{"d_model": 384, "activation": "tanh_gelu", "init": "normal", "init_std_up": 0.0255, "optimizer": "adamw", "lr": 0.00124, "lr_head": 0.0086, "grad_clip": 2.0, "warmup_steps": 355, "decay_shape": "linear", "steps": 5422}
MLP neurons of a small language model. Each row is named by its layer, matrix (down: output weights) and neuron, and shows model dimensions 144-239. Each number is 200 + 40 x the weight over its row's rms, rounded and kept within 0 to 999.
A block is one neuron, or neurons of one layer that tend to fire together. After each block is what it responds to, as a language model described it from the Wikipedia text at the highest values.

L11.down241,172,233,209,171,208,232,198,248,275,257,201,146,233,217,219,210,249,172,218,217,193,221,180,214,281,171,194,233,139,209,199,247,193,182,193,169,134,135,244,257,219,170,105,203,237,230,190,200,159,169,156,192,169,186,185,183,96,223,126,192,249,186,179,173,213,265,241,223,199,176,109,166,199,156,135,194,245,207,179,189,261,172,263,210,189,274,177,160,133,232,195,159,234,176,251,280
L11.down697,232,264,176,153,119,227,239,133,188,212,277,307,113,214,215,298,191,185,119,204,123,214,178,213,182,301,240,215,202,224,125,159,261,240,152,263,239,159,178,175,128,189,218,158,196,240,237,263,261,267,195,137,225,204,168,262,277,233,208,147,271,170,181,149,193,172,229,186,209,210,253,219,249,140,197,189,171,181,229,231,201,192,201,215,150,211,173,169,167,236,274,185,157,225,172,193
L11.down838,199,175,182,200,188,209,244,195,190,208,141,243,158,146,166,251,215,196,108,161,206,234,210,222,198,209,253,166,198,137,78,175,217,170,113,208,156,236,148,240,211,213,201,180,246,155,268,157,221,226,202,253,174,437,178,219,223,205,160,199,232,216,206,186,221,209,235,175,159,161,156,193,237,170,210,199,194,254,161,200,175,142,201,131,251,147,191,261,251,240,255,130,207,147,190,157
L11.down985,154,168,215,201,155,128,209,228,180,191,213,192,155,226,162,259,154,163,215,240,178,262,216,162,249,210,288,263,163,178,234,148,180,204,273,208,201,167,111,189,266,268,171,185,210,174,147,210,156,169,225,130,101,155,221,133,174,159,200,194,146,225,196,178,139,243,264,207,151,160,183,220,274,228,199,141,146,162,193,157,114,212,232,206,231,236,181,251,167,261,249,181,207,99,190,186
L11.down994,182,175,229,193,213,167,123,181,212,196,242,149,189,213,173,155,224,157,180,171,216,245,256,256,181,187,217,156,239,196,133,222,216,218,118,204,158,198,161,273,186,162,195,155,197,168,102,120,168,215,220,250,164,294,205,125,256,220,160,153,255,206,173,226,237,196,289,194,152,162,193,190,216,123,265,237,116,180,138,231,179,165,169,196,210,232,235,214,191,235,203,177,136,222,181,204
L11.down1102,144,197,161,228,215,199,114,189,253,166,202,221,116,123,238,274,153,250,220,243,163,334,190,181,194,200,201,251,194,218,172,141,241,214,153,207,212,189,199,203,226,198,195,140,176,183,204,255,227,172,192,209,146,410,239,273,153,232,171,214,160,145,257,160,259,257,215,177,174,194,224,191,235,201,257,147,224,192,262,161,283,171,270,173,111,203,282,226,178,199,204,171,183,161,193,256
L11.down1242,160,237,255,131,304,204,275,212,130,217,255,199,244,226,218,181,283,136,195,296,219,254,198,168,255,197,229,164,196,183,173,167,229,220,241,169,139,168,230,209,182,221,196,224,194,184,177,229,195,186,218,177,184,120,182,143,124,192,179,235,197,276,138,261,225,209,227,206,229,192,173,120,167,260,243,191,245,173,188,197,211,172,221,132,182,251,106,199,224,194,151,141,142,230,208,195
L11.down1524,99,194,254,234,276,139,194,206,284,176,122,213,210,291,245,125,211,118,253,213,179,226,237,205,222,271,167,279,168,208,166,230,225,184,149,146,185,209,209,276,137,232,96,174,260,112,181,188,187,202,180,214,164,243,187,208,172,213,284,162,216,168,164,233,154,199,210,198,140,211,177,189,195,171,232,214,217,157,171,200,181,134,221,198,267,284,174,131,206,181,197,206,115,216,185,150
Description: Fires on the apostrophe of a possessive 's after a noun or name, as in company's, Marx's, band's; weakly on stray subword pieces.

L11.down41,189,182,225,249,153,183,231,233,131,222,216,199,205,201,172,257,201,219,296,205,266,184,239,242,265,241,250,226,194,240,249,165,174,177,250,280,192,183,225,193,198,247,156,245,228,127,199,188,205,229,231,262,231,242,237,193,224,193,160,163,157,183,201,167,211,225,181,117,203,195,206,195,145,218,197,294,249,181,246,204,245,218,197,164,183,165,249,265,205,195,200,194,187,216,207,206
L11.down152,221,144,196,277,166,209,211,215,99,184,183,193,193,182,160,203,209,211,229,197,229,199,176,179,207,196,259,154,180,192,279,211,194,176,219,163,210,176,187,230,207,210,156,266,189,153,229,136,207,191,199,190,142,66,138,206,226,199,151,171,193,169,193,194,159,237,260,143,137,202,73,166,223,192,120,112,152,172,248,209,179,217,208,194,187,195,227,209,171,133,134,256,217,214,169,225
L11.down263,204,181,183,172,177,187,231,202,161,202,228,203,202,187,79,214,290,201,258,158,262,184,198,228,248,133,197,131,210,230,207,178,112,238,192,185,179,108,226,249,244,172,163,148,243,163,157,224,218,226,236,195,164,84,185,157,168,251,236,223,169,126,221,193,201,200,164,155,175,172,176,242,151,171,238,170,202,184,155,204,254,153,216,175,187,213,190,201,255,152,255,193,240,235,224,225
L11.down300,218,219,267,207,249,204,253,222,140,204,215,194,145,194,181,163,247,168,195,176,158,125,180,187,174,131,119,131,153,205,138,246,219,209,167,191,136,197,192,163,229,207,203,235,248,273,168,205,174,181,244,218,275,342,191,214,221,217,142,189,167,242,180,202,191,180,222,204,265,213,143,202,164,179,170,256,148,196,192,217,253,189,190,203,230,220,229,261,174,246,242,216,104,187,228,193
L11.down332,132,213,159,204,179,238,216,114,187,153,225,245,232,211,176,257,140,214,194,248,172,178,204,318,214,202,279,202,185,255,228,193,153,189,207,209,260,297,251,183,240,212,163,202,215,218,251,198,202,219,214,225,229,172,249,218,140,163,200,211,152,222,212,208,228,217,180,179,194,220,222,256,206,229,207,248,137,180,210,154,187,228,209,167,192,250,244,202,169,157,242,271,114,154,127,195
L11.down454,215,180,170,196,228,323,238,209,126,211,146,223,193,133,254,182,207,183,175,190,225,135,187,208,180,206,185,135,162,167,151,195,199,181,236,227,213,242,132,185,198,189,139,170,167,231,214,193,239,192,199,222,198,184,166,199,181,207,247,219,216,215,163,265,158,173,183,240,182,237,150,252,178,139,159,233,193,284,216,179,227,244,182,222,171,250,143,224,227,229,186,257,208,217,207,179
L11.down1290,196,220,202,220,183,143,244,210,236,191,184,176,204,209,165,163,150,185,150,202,131,163,224,198,227,149,211,203,137,218,192,162,220,100,226,264,162,247,246,252,208,228,217,272,210,196,193,250,167,169,178,184,203,151,186,299,156,231,263,172,187,220,210,197,210,181,193,217,152,192,141,258,223,240,207,196,233,165,162,177,222,245,248,180,175,264,166,178,184,243,205,168,245,155,215,210
L11.down1483,223,128,235,196,179,216,161,229,216,187,171,225,183,268,226,209,187,223,205,171,236,200,188,208,215,127,207,204,219,200,239,168,168,170,198,152,229,150,214,262,265,184,225,233,207,168,83,167,129,228,209,191,157,130,163,205,189,182,264,226,165,193,156,208,187,125,211,228,254,233,231,140,121,160,126,148,274,200,187,161,144,252,246,283,207,153,243,252,221,204,187,190,227,176,264,162
Description: Tokens just before a year, decade or century (the space in "since the 1890s", "to the 19th century"), and the line break after "= Name =" article titles.

L11.down130,229,201,216,181,173,181,206,219,156,175,193,139,202,152,193,192,148,181,227,162,162,240,145,227,209,132,215,194,232,160,220,217,200,200,253,243,138,214,246,158,232,228,256,234,134,178,127,167,188,205,173,215,242,148,159,197,199,171,234,242,280,200,250,99,178,263,240,256,159,139,235,183,187,151,165,224,142,233,251,209,214,211,190,269,269,225,226,237,265,237,167,203,201,297,158,287
L11.down153,161,220,250,181,165,292,174,302,219,223,186,233,181,226,214,218,152,210,191,182,137,165,235,207,155,256,155,229,195,249,112,217,277,154,121,140,204,177,187,188,192,119,242,203,194,182,239,203,173,227,207,196,254,287,184,165,204,187,149,164,146,239,206,210,230,203,209,192,252,187,243,202,182,245,247,233,226,177,294,276,320,212,191,175,208,167,220,217,119,184,243,136,155,231,233,248
L11.down182,180,153,213,217,216,189,170,183,185,218,196,204,207,201,176,238,150,260,193,197,237,215,232,229,186,91,232,204,184,182,242,256,209,231,142,232,195,232,298,187,129,206,142,283,126,131,210,201,187,212,240,243,226,92,173,185,206,223,182,294,237,217,128,182,229,166,230,148,133,227,194,159,190,176,231,229,136,215,196,205,202,316,218,180,176,169,148,139,186,235,221,246,206,181,197,188
L11.down267,217,240,204,192,184,179,226,216,169,150,280,208,149,123,150,202,195,184,246,194,184,176,184,253,140,224,250,167,232,243,191,163,172,215,121,167,247,201,254,151,224,255,118,211,247,235,171,215,179,99,240,216,138,287,244,121,262,175,184,180,203,183,239,253,209,123,205,264,171,221,180,210,165,206,255,204,262,242,264,98,152,207,153,283,225,236,234,272,220,252,163,151,233,212,168,195
L11.down466,212,154,157,201,201,138,224,169,202,227,109,255,150,204,203,262,109,247,196,214,104,229,223,173,210,121,193,238,153,168,232,243,219,186,182,141,149,266,186,189,274,205,186,166,190,169,205,178,210,255,144,167,188,178,270,187,157,292,223,289,216,170,210,118,134,231,156,139,194,218,243,183,161,177,201,220,163,241,155,233,268,235,219,242,181,175,189,145,176,203,215,208,189,212,173,230
L11.down489,159,230,191,201,284,150,176,172,190,213,198,166,181,213,230,167,151,211,207,226,221,190,188,203,172,175,290,221,214,245,258,252,239,232,263,232,192,190,141,192,74,217,209,222,184,202,206,128,170,190,246,203,267,122,156,256,173,154,171,186,179,174,138,162,214,136,229,208,170,155,193,212,207,190,112,194,217,251,211,117,201,224,172,153,222,206,233,190,165,166,268,213,172,255,222,214
L11.down1217,294,153,205,292,199,220,169,141,130,233,261,217,255,258,164,205,179,170,254,190,146,235,171,213,230,203,217,141,178,181,188,161,208,237,177,233,232,171,195,149,228,174,180,147,258,183,210,211,193,180,225,182,213,276,198,145,225,186,203,161,164,149,198,196,212,102,165,230,183,262,195,208,250,192,229,201,184,298,223,175,205,244,218,212,221,190,224,268,169,190,259,215,217,210,265,165
L11.down1324,206,204,189,212,221,180,201,213,210,169,207,150,203,170,137,174,220,142,198,193,150,184,194,280,200,244,115,198,208,188,182,179,200,173,261,179,240,221,175,182,166,245,284,142,183,242,213,169,93,181,188,257,263,162,229,151,211,217,169,248,153,181,231,181,262,198,174,107,218,157,132,159,174,224,228,227,235,205,187,250,171,187,94,278,212,158,206,206,236,251,217,194,224,217,130,271
Description: Digits and dashes in the middle of year numbers and season ranges, e.g. the 9 in 1990, the 0 in 2008–09, or the dash in 1989–90.

L5.down5,197,193,143,145,187,160,243,243,279,275,198,169,151,268,238,257,244,226,199,166,239,160,278,232,239,159,228,174,249,189,216,214,144,233,212,216,229,187,216,195,161,200,144,224,159,257,170,170,142,191,170,156,212,173,159,204,172,154,155,166,265,229,297,160,206,243,238,271,197,203,211,201,218,187,229,150,152,134,170,280,222,225,242,207,227,211,223,187,173,188,238,239,213,212,187,218
L5.down280,212,137,169,191,240,242,189,195,225,155,203,240,182,205,232,163,226,230,228,162,220,222,247,236,294,241,174,198,193,210,165,228,155,307,159,93,235,191,195,131,161,172,124,252,129,210,210,198,134,217,215,196,212,229,170,196,106,219,196,146,237,138,199,211,215,214,219,213,172,196,211,193,161,251,176,186,197,227,225,188,165,251,142,157,179,175,234,145,196,199,188,154,171,242,217,186
L5.down283,219,147,214,212,269,202,166,219,209,245,185,171,207,240,246,212,201,161,166,152,239,200,211,175,146,131,185,192,236,145,191,280,226,172,201,199,200,202,173,231,210,163,130,168,172,164,170,239,138,162,191,192,190,112,240,192,199,241,151,166,207,210,197,105,135,164,164,207,176,241,182,194,175,199,211,117,153,235,173,269,205,192,198,210,213,216,220,195,193,225,229,204,227,246,115,216
L5.down515,170,182,225,195,253,202,227,226,156,179,156,228,242,143,174,189,172,187,223,188,187,171,199,203,184,142,205,109,206,179,253,165,151,237,192,208,165,179,135,213,154,232,189,212,171,239,202,180,195,235,158,206,170,316,146,143,209,214,125,275,188,169,218,207,148,237,174,188,150,175,203,195,172,183,224,266,201,259,251,229,169,203,174,191,200,211,217,213,249,125,133,187,281,278,226,240
L5.down609,198,137,216,175,255,214,280,216,190,241,198,175,213,201,222,143,198,211,208,292,163,157,181,259,245,164,202,208,166,190,253,266,217,180,193,191,227,158,203,179,154,203,228,172,140,216,243,236,126,196,215,175,122,151,190,173,219,205,172,222,266,268,220,227,153,241,153,266,165,190,173,259,224,150,200,214,207,201,297,174,227,179,235,153,203,205,179,194,199,187,194,224,254,200,168,188
L5.down975,205,188,173,190,153,250,223,217,258,126,154,169,185,217,162,238,213,255,159,216,187,157,179,188,245,131,203,171,153,313,246,245,190,189,137,137,250,199,200,159,254,277,179,258,213,239,191,163,236,181,248,149,221,208,146,231,216,249,126,154,257,172,257,162,179,202,167,175,208,156,154,203,177,253,203,226,242,149,153,205,243,164,184,215,213,215,176,166,194,206,149,221,157,191,215,191
L5.down1039,207,177,151,193,234,204,143,262,195,121,216,243,204,202,233,94,203,162,225,259,272,175,165,196,210,180,159,242,234,176,201,184,265,141,249,206,174,193,204,240,200,275,227,154,197,233,196,160,167,229,154,160,137,176,203,156,250,202,251,214,174,155,165,270,107,204,197,200,239,170,302,185,272,155,184,274,208,249,169,186,184,235,277,159,196,159,137,138,210,285,256,224,165,144,236,132
L5.down1176,110,248,181,226,173,185,173,178,232,186,211,217,200,206,181,177,190,177,245,277,223,199,180,283,299,165,193,185,157,270,171,178,241,221,238,336,260,204,140,107,288,150,234,184,170,204,199,199,192,226,172,162,208,177,217,161,182,170,120,246,272,191,238,196,181,226,229,235,186,193,194,156,267,241,179,208,188,235,236,202,195,139,159,223,171,143,264,216,240,158,223,237,189,216,166,169
Description: First word-piece or digit that opens a line or cell just after a heading or table, e.g. 2022, 0 wins, Vowels.

L5.down70,182,216,173,252,272,168,200,282,206,224,210,258,198,216,169,127,200,203,206,185,213,244,172,212,227,234,151,264,176,150,308,144,205,204,326,198,227,233,185,128,197,210,179,287,123,157,198,141,216,175,196,218,184,200,98,216,199,163,195,225,220,262,193,148,232,222,202,231,228,115,224,279,185,119,262,174,197,245,199,180,195,167,234,184,184,253,238,181,187,184,230,270,194,216,312,222
L5.down195,235,255,264,258,262,157,216,217,241,241,180,211,198,184,182,209,242,216,112,183,181,206,150,185,229,188,198,187,199,183,168,229,231,249,269,125,138,248,174,181,271,163,250,180,214,168,198,145,182,261,242,196,214,282,266,159,240,261,179,205,201,199,272,218,153,254,205,124,173,194,250,168,208,113,171,226,234,199,220,195,282,198,226,167,200,126,163,234,222,238,207,129,174,266,82,189
L5.down263,133,188,205,227,174,106,257,90,261,237,259,246,105,273,186,211,182,154,222,156,138,154,144,159,279,264,193,222,167,241,189,225,205,181,215,179,219,190,243,240,266,227,189,188,168,191,184,154,239,240,196,203,151,249,204,159,208,230,158,194,218,182,248,192,174,209,247,181,242,181,205,227,206,211,221,193,187,104,248,168,211,153,252,183,197,254,256,196,185,235,243,201,176,222,214,205
L5.down332,256,232,161,187,164,217,208,181,146,285,163,188,194,204,225,213,194,195,187,159,253,162,214,197,166,292,202,202,279,205,227,214,271,205,229,185,182,321,174,248,163,242,170,237,234,105,200,245,135,150,227,207,208,252,204,160,200,215,204,182,225,177,175,266,256,140,234,159,288,215,243,245,210,196,193,201,235,150,240,271,191,193,182,255,231,234,179,232,193,219,228,200,205,149,233,232
L5.down507,200,196,249,175,199,211,144,193,147,134,246,201,134,227,210,180,209,200,187,179,176,213,197,155,143,134,192,176,190,221,171,269,186,176,223,143,221,132,168,199,192,179,172,172,135,261,132,231,210,195,158,91,186,225,141,209,175,238,182,223,184,152,197,279,213,183,186,277,173,247,180,171,240,200,217,178,212,181,219,189,148,77,186,178,222,169,156,203,156,121,170,219,222,148,266,257
L5.down880,172,118,203,286,230,191,231,221,202,212,230,154,169,159,173,208,216,172,195,187,216,223,239,217,149,228,302,303,160,185,92,117,237,173,188,175,240,167,154,281,148,160,206,168,259,248,198,268,196,266,147,266,168,269,181,191,223,194,232,213,156,146,233,185,207,206,225,201,211,187,242,207,169,179,217,165,193,188,202,187,299,240,127,151,187,203,175,154,220,248,201,228,162,198,231,204
L5.down1050,222,258,213,173,173,224,190,181,246,202,191,264,177,203,137,194,172,200,207,179,198,189,238,180,187,208,155,233,147,197,228,165,247,193,155,253,235,269,221,223,185,246,222,180,147,197,200,248,231,164,190,219,180,284,142,153,145,221,150,240,148,179,269,155,222,167,219,182,171,179,265,199,220,183,224,217,214,214,280,211,146,230,182,261,187,139,191,250,270,204,225,193,162,203,206,202
L5.down1077,168,172,211,174,204,153,154,212,229,280,145,175,174,208,168,219,274,197,148,224,208,182,162,160,240,240,220,220,174,198,220,168,183,217,192,222,202,108,239,171,221,236,209,206,252,184,195,124,207,202,148,226,184,196,131,232,199,229,192,197,145,236,224,319,210,246,156,160,216,171,189,282,237,223,219,195,215,186,183,199,178,203,262,185,175,212,185,186,169,199,220,322,207,164,159,175
Description: Apostrophes marking possession after a proper name or noun, usually followed by s, as in Georgia's, Empress's Cup, Paribas'; rarely suffixes like ed or ic.

L11.down138,346,188,172,113,210,262,133,262,165,167,162,223,146,192,262,200,305,274,164,176,141,191,157,134,243,226,239,178,176,186,184,124,179,185,187,187,73,266,214,157,244,188,176,159,140,203,219,163,193,233,165,184,195,244,180,163,245,192,188,185,196,204,192,228,193,176,234,201,154,141,195,218,205,228,178,184,187,170,224,229,186,232,183,152,178,202,195,164,179,195,226,235,290,202,199,224
L11.down195,157,172,209,148,274,254,197,204,306,160,201,194,166,173,164,207,176,160,197,237,219,116,185,144,164,208,167,250,183,252,276,200,217,197,215,213,93,183,105,181,193,191,207,223,184,193,162,120,218,201,254,216,168,120,164,193,232,187,264,176,155,217,234,216,203,211,216,195,186,154,193,218,235,257,205,232,202,206,149,212,158,231,200,180,210,173,317,105,196,218,154,169,211,276,159,218
L11.down377,131,238,228,232,199,230,190,243,205,190,144,229,153,270,209,202,203,228,181,110,207,237,226,216,185,233,180,217,198,210,183,293,259,144,221,222,224,230,224,155,232,112,282,200,192,116,280,228,191,256,223,228,278,249,217,209,260,166,118,196,207,170,229,231,219,192,222,226,218,171,256,223,152,168,260,200,209,229,194,174,234,139,240,177,207,232,240,143,246,184,232,229,252,181,261,198
L11.down538,267,154,249,170,204,255,229,219,121,209,229,135,230,173,176,144,244,238,196,197,221,303,215,215,240,178,296,232,188,143,220,176,248,188,202,234,230,207,181,175,223,179,268,199,149,222,188,211,257,205,203,183,223,106,154,142,183,159,217,159,195,202,129,144,181,173,259,179,159,196,208,206,189,256,186,230,196,214,212,178,179,238,189,186,172,147,234,176,236,177,197,244,255,225,208,222
L11.down593,116,158,211,216,230,171,215,212,180,315,167,237,209,236,116,236,179,208,210,219,172,213,219,160,262,269,201,181,219,231,202,168,169,154,228,169,148,275,193,184,207,217,170,219,184,204,255,159,208,226,236,151,184,110,147,220,234,153,286,231,234,179,154,154,205,288,216,175,210,178,180,198,153,174,185,193,242,151,226,242,212,218,266,150,218,143,217,247,226,181,218,151,218,227,199,253
L11.down1144,174,187,138,102,202,236,207,191,226,100,154,232,185,179,266,253,223,135,154,193,283,196,193,192,220,162,210,260,198,243,197,234,179,224,201,184,177,213,128,178,251,143,200,171,128,168,223,163,183,224,246,255,180,108,214,187,198,192,188,211,272,159,243,146,216,253,186,181,198,115,200,149,208,226,174,194,64,217,149,208,275,235,151,170,179,197,255,258,253,178,206,254,241,191,206,245
L11.down1288,237,192,156,148,221,168,145,202,181,237,247,170,141,191,209,230,188,214,199,125,151,257,230,252,202,194,236,228,227,114,234,223,236,215,225,224,187,146,205,223,193,192,111,253,210,238,215,269,203,218,221,226,148,113,148,163,184,159,241,274,260,147,174,185,214,214,234,195,150,199,239,187,214,208,260,200,170,201,166,192,160,152,167,174,199,187,203,157,270,198,223,183,242,253,279,216
L11.down1289,236,146,192,200,227,187,183,223,134,228,210,237,197,181,211,244,192,246,178,131,141,233,187,227,247,225,134,151,218,134,195,205,155,235,166,181,148,199,218,201,152,185,247,254,172,146,189,168,238,202,232,205,241,241,209,202,218,228,127,213,227,149,240,173,281,193,176,176,205,242,150,200,202,208,157,153,66,205,210,176,210,213,221,136,187,219,293,210,177,242,232,203,321,195,235,150
Description: Opening words of direct quotations and first-person speech, mostly I, contraction pieces (I'll, I'm, don't) and auxiliaries like will, may, had.

L10.down342,186,269,178,215,199,204,171,169,145,194,209,209,163,169,145,211,138,179,176,213,182,148,151,259,246,235,211,241,242,186,201,204,202,234,226,188,251,250,217,191,213,223,200,172,133,169,215,222,188,270,236,246,210,237,183,249,164,147,211,212,267,191,183,243,223,206,175,189,261,186,210,178,133,218,239,252,217,211,249,179,188,147,140,163,185,209,238,238,179,161,107,272,190,205,137,221
Description: The leading "1" (sometimes following "9") of four-digit years in dates and tables, such as 1984 or 1998, plus word-initial pieces like en-, conf-, assi-.

L10.down235,189,195,179,181,203,225,199,244,195,251,184,256,261,75,229,206,229,167,160,204,288,176,217,221,159,210,225,145,196,137,181,247,219,111,199,99,259,139,206,237,202,187,217,158,276,187,208,193,198,203,164,235,218,39,211,228,143,168,160,242,229,217,217,199,210,242,242,205,232,227,154,265,195,195,194,170,123,284,219,165,211,200,177,231,174,143,140,215,266,212,252,188,172,188,207,220
Description: Single letters or short first pieces of a word split into subwords, often right after an opening bracket, quote, hyphen or line break, such as p(ictured), s(late), dis(obeyed), R(angers), and the / in coordinates.

L10.down200,163,186,140,193,254,201,205,206,227,174,236,193,166,160,202,161,195,192,142,201,189,149,220,173,211,236,186,298,164,196,212,230,188,251,283,256,216,219,243,202,214,240,152,190,187,186,218,157,218,133,201,239,132,196,212,221,193,256,181,261,221,197,167,159,257,236,236,146,222,215,149,184,178,168,166,175,247,256,120,221,227,160,285,198,207,322,196,214,154,201,175,211,249,249,201,210
Description: Punctuation between digits inside numbers, such as decimal points, dashes, colons and thousands commas, as in 7.2%, 0–13, 4:43, 32,000.

L10.down376,188,197,176,134,266,203,79,234,274,177,195,216,118,134,186,147,251,221,167,209,206,232,208,209,149,235,229,161,190,188,198,147,221,187,193,188,143,234,196,222,243,164,179,201,234,189,242,173,227,158,238,221,265,191,248,222,180,237,162,213,211,211,236,239,185,204,223,193,165,234,167,205,183,216,215,191,180,214,158,206,188,140,234,275,196,163,182,254,145,193,171,280,307,226,226,171
Description: Apostrophes in contractions and possessives (can't, we're, team's), and verb stems split before an inflection, like maintain-ed, confirm-s, retain-ing.

L5.down22,236,193,213,170,119,173,202,148,162,263,231,264,202,168,240,239,203,176,183,146,183,202,174,211,114,188,196,168,214,213,143,190,265,154,169,155,133,225,189,204,164,178,188,162,196,208,207,229,261,209,228,235,282,170,150,213,215,289,200,174,208,152,216,215,196,154,179,171,264,172,195,239,173,206,202,164,213,233,237,229,156,188,141,207,220,240,103,216,238,245,180,165,155,159,171,233
L5.down148,219,156,225,196,262,197,231,202,156,256,184,275,167,125,185,176,207,208,104,161,239,162,226,162,190,229,207,230,212,159,241,211,197,248,242,200,179,281,154,202,200,230,264,235,163,166,205,202,210,132,163,185,174,201,114,183,213,155,197,144,170,145,163,253,201,174,176,214,239,237,217,246,171,138,246,244,238,179,301,140,217,176,203,238,166,175,313,205,226,115,202,194,253,241,147,225
L5.down413,217,172,192,139,237,204,125,131,161,279,181,234,142,137,233,221,198,257,187,183,177,193,114,258,163,156,183,168,208,249,198,210,134,228,184,134,211,226,114,116,100,182,261,225,218,240,201,194,174,214,188,169,195,333,207,117,157,204,152,133,185,172,217,181,252,157,271,177,242,184,262,196,186,250,218,192,158,233,256,247,149,242,233,191,182,190,233,206,224,208,209,179,159,157,128,210
L5.down432,276,145,202,194,182,163,191,216,193,259,231,181,196,241,205,191,262,199,183,151,247,275,256,233,209,172,221,143,209,227,246,171,269,204,178,200,240,111,119,210,104,200,196,214,156,148,175,254,170,120,192,206,199,169,203,119,252,211,198,181,164,170,164,282,237,173,186,191,263,297,113,184,150,215,221,187,216,244,191,208,242,168,200,263,206,177,198,170,153,233,189,186,196,208,157,178
L5.down658,193,168,213,224,247,196,184,165,249,202,188,213,221,224,205,173,172,159,120,179,155,230,144,177,256,169,176,212,256,188,205,200,175,170,224,239,174,216,224,194,216,214,192,176,213,149,247,271,238,144,215,230,272,168,184,222,200,228,124,281,150,202,170,211,216,191,274,210,159,172,193,215,205,201,232,183,137,201,226,240,145,265,259,201,188,175,205,275,150,213,185,219,216,154,210,167
L5.down1225,166,132,201,206,215,166,196,165,194,174,195,204,207,208,154,203,193,187,217,166,200,188,187,228,158,192,201,151,229,218,221,235,204,201,200,253,195,209,204,212,180,116,177,295,144,161,187,277,233,254,179,246,87,205,162,179,235,209,127,243,197,179,189,294,200,134,237,180,195,208,178,240,193,191,201,198,121,235,203,200,206,217,154,202,175,183,282,168,214,267,195,148,158,239,209,223
L5.down1238,230,220,207,144,171,216,153,102,211,267,187,229,163,201,187,193,249,270,234,173,178,239,142,212,146,264,194,188,208,269,201,154,256,178,171,157,223,249,188,172,157,160,185,295,84,115,173,257,222,252,193,192,229,213,124,211,240,243,186,154,173,152,187,215,181,96,251,156,242,171,183,177,226,207,205,186,190,145,223,271,288,206,195,231,173,187,216,193,224,223,82,273,170,154,175,229
L5.down1421,254,255,208,157,198,233,184,146,154,274,235,180,186,169,290,192,181,181,140,83,215,157,216,242,153,205,198,162,199,226,183,209,245,204,241,217,183,263,271,182,139,229,221,165,239,263,191,202,119,160,194,169,220,198,216,201,186,160,248,174,214,171,218,187,310,151,210,221,254,190,163,181,248,162,233,118,161,276,243,220,178,243,192,246,253,257,188,215,230,186,194,140,143,214,148,218
Description: En dashes and hyphens straight after a number, usually year or score ranges in tables and infoboxes (1823–25, 2009–2015, W 109–75); also compound hyphens like Warmian-Masurian, NIH-funded.

L5.down54,147,195,261,250,189,182,234,190,116,136,221,212,182,156,151,186,172,208,125,226,158,239,201,213,196,172,261,270,111,227,189,228,121,208,153,190,216,222,207,224,231,127,289,139,223,248,196,194,157,257,140,219,225,179,187,187,196,206,220,246,206,183,93,212,216,197,212,118,193,197,184,194,194,177,196,213,280,287,269,207,206,167,196,243,215,267,240,242,240,141,200,270,159,161,181,173
L5.down74,212,199,212,169,223,266,230,241,214,144,212,185,266,184,224,198,293,179,95,235,216,199,160,180,218,240,207,197,176,172,204,185,271,111,234,150,207,236,245,100,208,212,179,194,226,198,203,124,94,240,204,191,223,178,214,268,175,180,169,223,256,111,210,224,171,231,241,213,238,179,137,170,199,227,172,201,181,131,196,221,179,221,179,193,198,221,205,164,191,246,201,193,224,180,194,186
L5.down176,191,200,257,142,192,207,170,190,185,177,216,149,228,170,270,171,220,242,168,109,167,136,211,196,127,275,168,208,231,235,163,233,243,268,226,209,197,160,219,202,234,178,143,214,194,206,159,182,234,213,170,128,179,237,171,248,226,246,198,178,162,126,121,227,206,269,219,143,162,146,173,149,235,185,216,142,146,113,245,262,131,140,249,243,234,244,183,176,250,234,154,222,249,233,156,155
L5.down251,227,294,262,181,168,230,217,220,146,205,175,203,213,133,171,187,214,185,165,151,201,171,178,175,201,274,223,204,184,199,212,222,232,151,157,234,218,202,256,204,203,211,212,186,247,197,213,249,170,217,235,147,131,256,201,190,201,237,222,204,131,159,135,192,208,199,196,243,198,261,218,151,242,232,234,208,140,138,236,231,213,144,191,169,214,263,160,218,219,195,195,237,147,146,219,176
L5.down418,143,256,169,163,166,164,238,201,179,221,263,179,181,202,83,222,128,233,195,156,223,171,180,169,223,127,193,207,201,209,220,135,204,190,153,242,223,124,209,235,220,211,234,149,186,209,166,204,118,244,159,234,219,195,232,192,197,210,195,241,186,152,168,207,230,309,216,208,255,185,118,175,168,202,223,175,166,186,142,226,196,150,107,220,193,152,202,235,199,189,222,199,289,263,157,175
L5.down503,189,220,212,236,218,238,204,168,155,156,241,142,210,210,153,147,216,221,106,141,183,257,169,161,168,217,122,239,187,250,190,201,210,191,215,157,183,212,264,235,203,141,224,227,117,203,195,153,195,250,187,205,182,208,186,194,267,252,257,174,155,184,188,275,208,221,274,173,212,200,160,203,159,137,226,136,248,225,178,250,185,157,212,132,204,292,227,236,155,194,180,245,242,173,194,153
L5.down614,241,193,201,264,211,167,222,150,235,186,215,205,151,211,249,216,288,190,166,168,234,222,207,194,174,258,191,170,141,198,222,115,234,197,239,169,212,102,229,187,178,262,161,219,190,232,179,152,78,165,199,223,204,151,203,203,191,209,220,160,232,134,233,150,188,246,208,240,111,187,148,195,136,224,190,195,216,199,202,182,211,207,194,210,206,216,243,238,175,206,266,190,214,282,210,174
L5.down1188,161,249,286,170,155,197,169,191,184,206,240,221,213,198,122,168,199,254,247,199,190,176,254,204,219,226,209,166,250,223,142,248,162,210,192,114,208,202,235,161,279,150,202,210,195,145,234,206,207,167,148,177,231,208,221,222,341,217,190,231,117,196,116,243,277,225,205,238,159,225,215,228,154,171,197,200,241,189,190,205,240,180,229,209,188,243,214,194,168,131,169,198,216,164,245,185
Description: The second digit of four-digit years, mostly the 9 in 19xx after a leading 1, in birth dates and biographies, e.g. 1(9)66, 1(8)38.